Weights of a small GPT-style language model, trained from scratch on English Wikipedia.
Size: 10 layers, width 320, 5 heads of 64 (1 for keys and values), MLP 1280 GELU, vocabulary 3679, 11.8M parameters.
Training: a variant of Muon for these matrices, 604M tokens, 13234 steps.
MLP neurons of a small language model. Each row is named by its layer, matrix (up: input weights) and neuron, and shows model dimensions 176-271. Each number is 200 + 40 x the weight over its row's rms, rounded and kept within 0 to 999.
Before each neuron's rows, "fires after" lists the tokens most often just before its 100 highest values on Wikipedia text that the model never trained on.

fires after: ".", ",", "-", "| ", "$", ":"
L6.up1164,160,173,236,244,196,131,169,242,218,232,220,169,200,166,151,229,193,138,159,225,197,160,164,200,203,190,244,150,251,154,119,135,202,170,258,238,174,211,220,128,240,172,221,227,211,173,165,274,198,165,251,169,206,166,231,280,182,222,183,189,172,186,156,127,156,184,184,283,215,168,159,132,187,258,192,122,273,300,147,173,144,185,194,191,221,193,164,173,262,190,207,190,241,214,241,215

fires after: "| ", "(", "-", ", "
L6.up1150,165,209,255,272,200,143,223,245,108,278,172,158,157,158,222,187,213,198,242,225,233,167,122,231,155,181,137,163,239,215,211,224,193,185,175,195,197,188,202,234,241,163,203,208,129,173,167,227,152,214,188,174,252,150,192,210,175,211,130,224,212,195,167,233,144,125,160,241,185,148,213,133,182,196,211,258,246,167,166,209,265,172,274,205,235,191,264,203,299,199,237,207,154,172,170,206

fires after: ", ", ") ", "M", "m", "fi", "), "
L2.up1104,196,233,146,191,259,217,203,262,189,226,155,227,187,209,212,283,185,235,207,210,146,224,263,208,128,187,200,170,180,215,260,173,189,191,277,177,231,161,192,160,281,186,183,199,211,271,281,188,234,187,173,276,203,235,202,206,301,224,188,195,170,167,93,260,186,202,244,169,221,244,131,175,241,94,156,278,133,206,256,208,288,144,237,162,224,127,203,250,237,200,175,167,180,244,250,147

fires after: "I", "8", "D", "e", "l", "L"
L2.up608,261,220,224,253,220,214,201,242,185,249,224,174,166,238,207,202,160,213,225,242,224,225,216,186,227,220,169,205,197,177,166,188,215,119,212,224,246,273,217,186,190,235,236,129,267,137,296,139,181,161,204,196,177,121,197,166,273,210,185,172,193,225,240,144,266,215,206,214,160,158,133,190,107,196,227,204,227,165,210,250,202,212,175,177,274,134,203,294,210,181,215,177,234,203,225,214

fires after: "is ", "on ", "to ", "in ", "from ", "was "
L4.up1031,170,219,233,226,221,180,222,158,242,169,195,222,227,230,211,167,131,182,244,173,233,184,142,188,230,192,193,198,301,245,234,205,238,255,233,219,209,211,182,280,230,188,133,197,230,180,243,185,266,213,235,151,142,208,183,249,187,196,246,248,171,277,147,225,194,253,251,171,212,234,150,142,223,116,191,177,245,157,213,205,240,196,201,232,252,188,194,247,221,227,224,210,125,231,215,126

fires after: "in ", "is ", "on ", "to ", "at ", "was "
L4.up511,240,233,236,164,196,171,182,226,227,122,173,248,190,229,214,185,180,200,197,199,260,200,239,224,209,241,124,168,257,203,233,217,249,219,289,190,230,218,179,203,205,250,181,192,250,117,158,199,307,172,192,211,149,224,84,161,218,232,236,222,156,307,130,198,242,228,265,193,162,202,150,250,189,218,204,214,248,170,220,279,180,239,233,254,191,169,148,189,194,226,235,140,200,245,155,177

fires after: "|", ".", ")"
L4.up834,156,156,227,204,184,204,235,192,136,169,185,166,252,212,147,171,192,126,246,166,169,205,177,199,155,180,148,190,153,253,167,177,218,211,178,189,190,204,235,185,254,190,237,163,132,194,221,273,227,180,327,142,176,182,187,189,167,277,217,222,217,136,157,133,180,238,268,105,246,187,194,197,208,196,247,190,152,241,145,222,215,183,149,182,223,225,243,178,179,175,354,170,160,267,248,160

fires after: ".", "e", "=="
L2.up983,213,248,116,256,213,204,216,178,198,239,197,236,163,239,182,212,172,204,157,199,192,201,181,200,209,36,134,203,150,193,164,170,216,202,252,169,210,206,233,207,206,252,214,198,203,210,172,184,178,175,277,167,221,171,178,172,226,283,146,137,186,203,263,182,203,224,167,213,104,74,182,148,167,184,227,186,202,246,221,193,207,203,200,192,214,160,183,151,136,172,310,131,134,206,225,199

fires after: "the ", "on ", "at ", "to "
L6.up1048,214,236,240,150,249,179,220,193,225,167,195,166,225,170,134,263,202,208,202,243,235,213,239,226,188,190,210,204,302,220,267,193,228,262,175,130,201,206,249,265,211,212,212,201,188,223,200,154,170,190,268,260,185,228,229,237,205,206,168,122,132,211,254,185,268,217,244,249,268,222,215,255,161,220,197,251,235,151,190,204,235,225,179,171,147,204,147,221,158,249,179,195,228,283,199,221

fires after: "B", "T", "Con", "R", "At", "ale"
L2.up1058,219,196,190,181,246,216,194,249,253,62,227,226,159,213,64,258,211,175,199,172,220,173,155,165,161,198,164,148,237,199,218,246,201,197,188,220,222,169,196,232,175,226,181,160,219,193,244,204,258,140,164,238,237,232,128,146,214,236,125,199,241,184,191,127,243,196,204,157,167,174,273,254,197,147,239,190,196,184,197,210,165,251,112,203,181,202,242,215,152,183,233,195,220,191,136,189

fires after: "| ", " ", "— ", "0 "
L4.up881,235,152,219,258,228,182,337,269,161,181,223,243,217,207,228,169,164,265,265,182,101,251,156,170,157,189,236,192,172,187,162,167,221,187,187,235,177,223,205,166,232,183,164,201,188,230,239,178,100,194,242,269,249,106,165,173,204,203,212,157,208,212,194,234,152,138,146,139,212,183,270,261,219,76,243,308,255,175,204,136,219,217,245,127,234,179,199,83,220,170,179,200,216,183,238,215

fires after: "sist", "daugh", "bro", "m", "par", "wi"
L2.up683,217,140,212,202,116,165,251,236,167,206,143,245,207,180,92,133,195,170,238,258,279,202,253,171,201,234,214,169,162,193,275,200,200,211,129,119,205,229,152,130,176,247,222,229,199,215,215,367,152,169,195,206,206,231,192,198,210,158,185,185,225,81,222,180,152,193,183,226,143,267,210,142,215,176,139,169,136,198,130,219,44,133,119,215,154,244,177,249,200,167,209,228,229,263,172,212

fires after: "(", "born ", "–", "in ", "of ", "In "
L6.up82,162,194,249,218,183,256,158,123,257,216,164,265,161,260,192,247,116,227,189,250,254,216,241,226,204,242,208,154,333,246,313,153,174,216,189,237,201,204,179,188,166,228,264,187,184,190,194,248,203,253,220,178,137,170,204,210,171,233,240,219,197,195,246,234,119,294,216,201,186,140,220,249,237,215,222,204,237,184,158,119,173,207,236,204,185,155,216,247,203,231,228,141,180,143,175,237

fires after: "of ", "in ", "the ", "left ", "to ", "ST"
L6.up316,244,278,216,163,215,172,230,162,164,190,229,230,219,235,225,188,188,219,168,234,215,223,218,250,172,236,196,176,249,129,247,225,242,265,183,222,194,242,229,174,147,210,175,239,233,208,164,235,247,170,202,132,176,230,293,171,206,266,149,189,183,245,195,237,241,252,230,207,170,190,176,201,168,129,163,239,224,127,206,233,190,209,211,240,151,202,186,240,187,283,191,186,89,257,171,107

fires after: ".", "'", ")"
L4.up283,247,255,205,238,225,181,182,245,234,192,202,262,149,185,242,218,168,203,172,191,241,284,208,162,270,155,188,251,171,139,221,122,205,150,206,204,287,213,208,206,205,170,158,170,144,169,295,199,205,170,244,145,241,195,189,184,198,263,215,188,177,168,136,141,184,182,185,151,247,211,142,195,204,117,206,183,144,240,177,207,202,193,172,179,208,185,182,253,178,112,189,143,167,231,222,203

fires after: "|", ".", ")"
L4.up334,250,212,158,229,138,209,244,240,187,219,190,183,168,228,141,291,227,161,244,261,273,214,215,238,196,199,194,196,158,211,164,200,112,216,166,214,159,230,160,213,207,210,234,225,157,189,224,259,204,167,252,142,240,171,142,233,181,219,275,185,199,280,183,192,120,241,206,157,244,199,240,142,205,223,236,190,82,215,203,178,194,167,252,192,244,199,184,169,227,266,152,204,283,227,177,157

fires after: ".", "|", "tion"
L4.up821,183,216,186,231,193,167,172,193,193,219,245,292,194,158,194,222,146,184,257,215,221,222,192,173,252,177,243,213,157,239,206,213,204,155,147,142,158,238,192,204,166,233,165,180,132,233,200,213,280,186,275,168,206,200,214,192,175,235,216,155,172,244,231,288,193,142,199,280,183,82,217,129,136,226,213,129,189,193,227,205,218,148,144,172,223,219,231,217,178,258,222,197,174,223,189,173

fires after: "| ", ".", ") "
L6.up87,226,260,193,246,240,215,245,257,211,193,257,182,145,225,261,250,199,182,237,203,182,248,216,210,154,191,195,161,139,164,222,199,156,205,197,166,227,293,152,139,154,112,224,130,131,177,235,227,127,227,156,117,174,183,181,179,238,188,240,119,188,199,180,213,204,262,110,246,182,217,148,237,163,94,247,209,172,225,200,157,247,209,224,170,253,161,135,223,229,207,169,192,206,219,190,179

fires after: "| ", "|", "(", "–", "a "
L4.up782,293,233,152,307,236,174,240,179,164,197,204,200,139,189,175,189,183,148,157,242,250,202,197,214,235,203,189,159,278,206,287,234,178,163,210,164,149,230,141,148,187,211,273,201,176,142,183,236,253,262,196,252,176,239,153,212,174,134,207,259,140,206,208,130,171,258,236,182,194,186,198,172,143,259,237,206,236,212,168,206,173,144,219,233,204,178,234,167,244,182,146,204,194,215,201,157

fires after: "wi", "daugh", "bro", "sist", "po", "par"
L2.up475,240,93,254,234,202,215,202,228,185,176,164,226,152,138,185,179,142,192,285,221,270,264,205,148,205,221,234,208,172,186,231,208,176,271,206,131,178,231,213,214,268,166,220,177,181,179,145,252,95,208,159,196,249,168,179,170,306,178,211,197,170,127,257,158,196,198,207,229,168,199,172,216,239,182,149,234,236,211,167,234,161,186,125,209,164,232,179,293,224,230,195,227,192,245,193,239

fires after: "|", ") ", "and ", "to "
L2.up218,263,198,233,246,242,188,231,197,130,200,250,234,203,253,178,232,243,266,276,232,162,182,176,216,223,119,192,265,167,199,163,157,251,198,227,213,166,222,183,222,212,149,223,219,184,182,275,220,176,202,201,229,155,178,165,171,291,258,265,221,247,200,131,216,190,202,170,164,176,228,93,190,158,190,265,264,212,257,154,184,293,188,162,182,204,164,197,199,239,230,203,157,230,194,231,193

fires after: "\n\n", "\n"
L2.up809,216,178,259,180,237,174,215,230,200,231,198,232,229,192,240,161,204,168,157,218,189,274,176,183,168,175,187,191,192,209,161,152,177,172,266,182,206,292,225,221,175,191,172,195,255,150,179,174,147,193,221,220,203,258,212,256,230,196,235,235,207,244,169,177,207,159,185,274,199,220,185,182,225,140,236,220,230,234,172,193,263,277,180,191,189,206,240,226,215,142,180,184,160,227,206,290

fires after: "0", "rele", "0 "
L2.up1119,184,222,215,204,122,138,237,159,166,212,232,203,235,149,200,184,292,171,161,127,241,226,160,156,172,243,212,137,181,153,161,192,135,170,195,155,238,211,215,189,86,209,138,107,198,192,119,103,165,273,160,226,167,210,207,215,161,198,186,209,250,173,155,233,212,172,199,249,168,217,247,175,164,164,194,251,176,252,321,181,153,187,234,180,203,135,176,274,193,156,138,205,225,202,92,173

fires after: "| ", "- ", "(", "to "
L6.up424,203,202,165,269,208,238,224,257,232,115,194,231,171,133,168,208,207,248,218,231,244,221,210,140,250,150,189,267,246,203,207,180,222,214,197,185,234,295,211,214,203,218,272,172,129,215,243,234,216,199,205,212,173,213,200,196,215,223,282,131,208,210,219,277,103,136,116,223,181,145,231,255,200,176,204,236,240,177,214,218,294,235,227,229,210,161,272,208,283,196,277,233,203,169,177,269

fires after: "\n", "| ", ". ", "k"
L6.up1073,230,209,255,204,220,165,234,218,189,228,279,267,271,198,187,205,166,225,141,257,178,249,203,185,192,227,176,219,182,198,198,184,257,155,249,196,206,183,269,219,211,180,252,224,201,164,204,198,193,192,181,176,207,256,127,200,203,286,270,220,216,201,268,156,157,139,127,204,194,104,235,211,239,239,150,121,252,168,195,210,296,245,199,196,279,195,138,182,207,234,242,173,202,205,186,191

fires after: "|", ")", "."
L4.up300,254,202,250,208,157,210,212,248,147,234,249,175,188,155,195,229,168,161,161,195,235,214,159,199,212,157,193,205,182,199,175,185,264,208,140,165,245,213,243,220,120,195,252,204,175,161,246,162,163,219,185,157,199,211,213,274,185,281,186,169,117,216,317,235,198,165,299,102,206,142,172,167,169,224,238,88,195,213,232,201,145,244,251,155,189,217,162,262,162,196,276,176,111,159,209,204

fires after: "|", ".", ", "
L2.up270,232,226,225,284,231,216,205,177,201,256,153,229,213,148,269,231,180,173,198,323,150,211,162,196,207,174,159,200,157,167,225,192,238,167,181,167,205,201,221,185,159,200,220,218,197,85,166,263,178,158,179,163,176,181,233,220,212,243,193,178,227,250,311,218,238,212,226,165,151,197,143,192,130,197,195,159,208,161,197,176,223,183,177,199,250,187,211,169,135,177,149,206,130,152,204,178

fires after: "Sh", "t", "qu", "B", "T"
L2.up42,216,182,174,179,258,163,235,196,250,160,210,237,227,210,183,277,286,152,182,220,221,247,190,248,183,236,202,163,178,246,203,204,181,220,218,223,182,174,227,188,159,197,152,151,213,198,156,234,223,236,130,224,138,293,185,220,202,180,186,201,208,193,241,181,254,145,189,205,225,258,159,161,229,217,178,191,203,147,210,292,238,244,185,205,241,226,184,181,193,121,213,160,215,210,147,256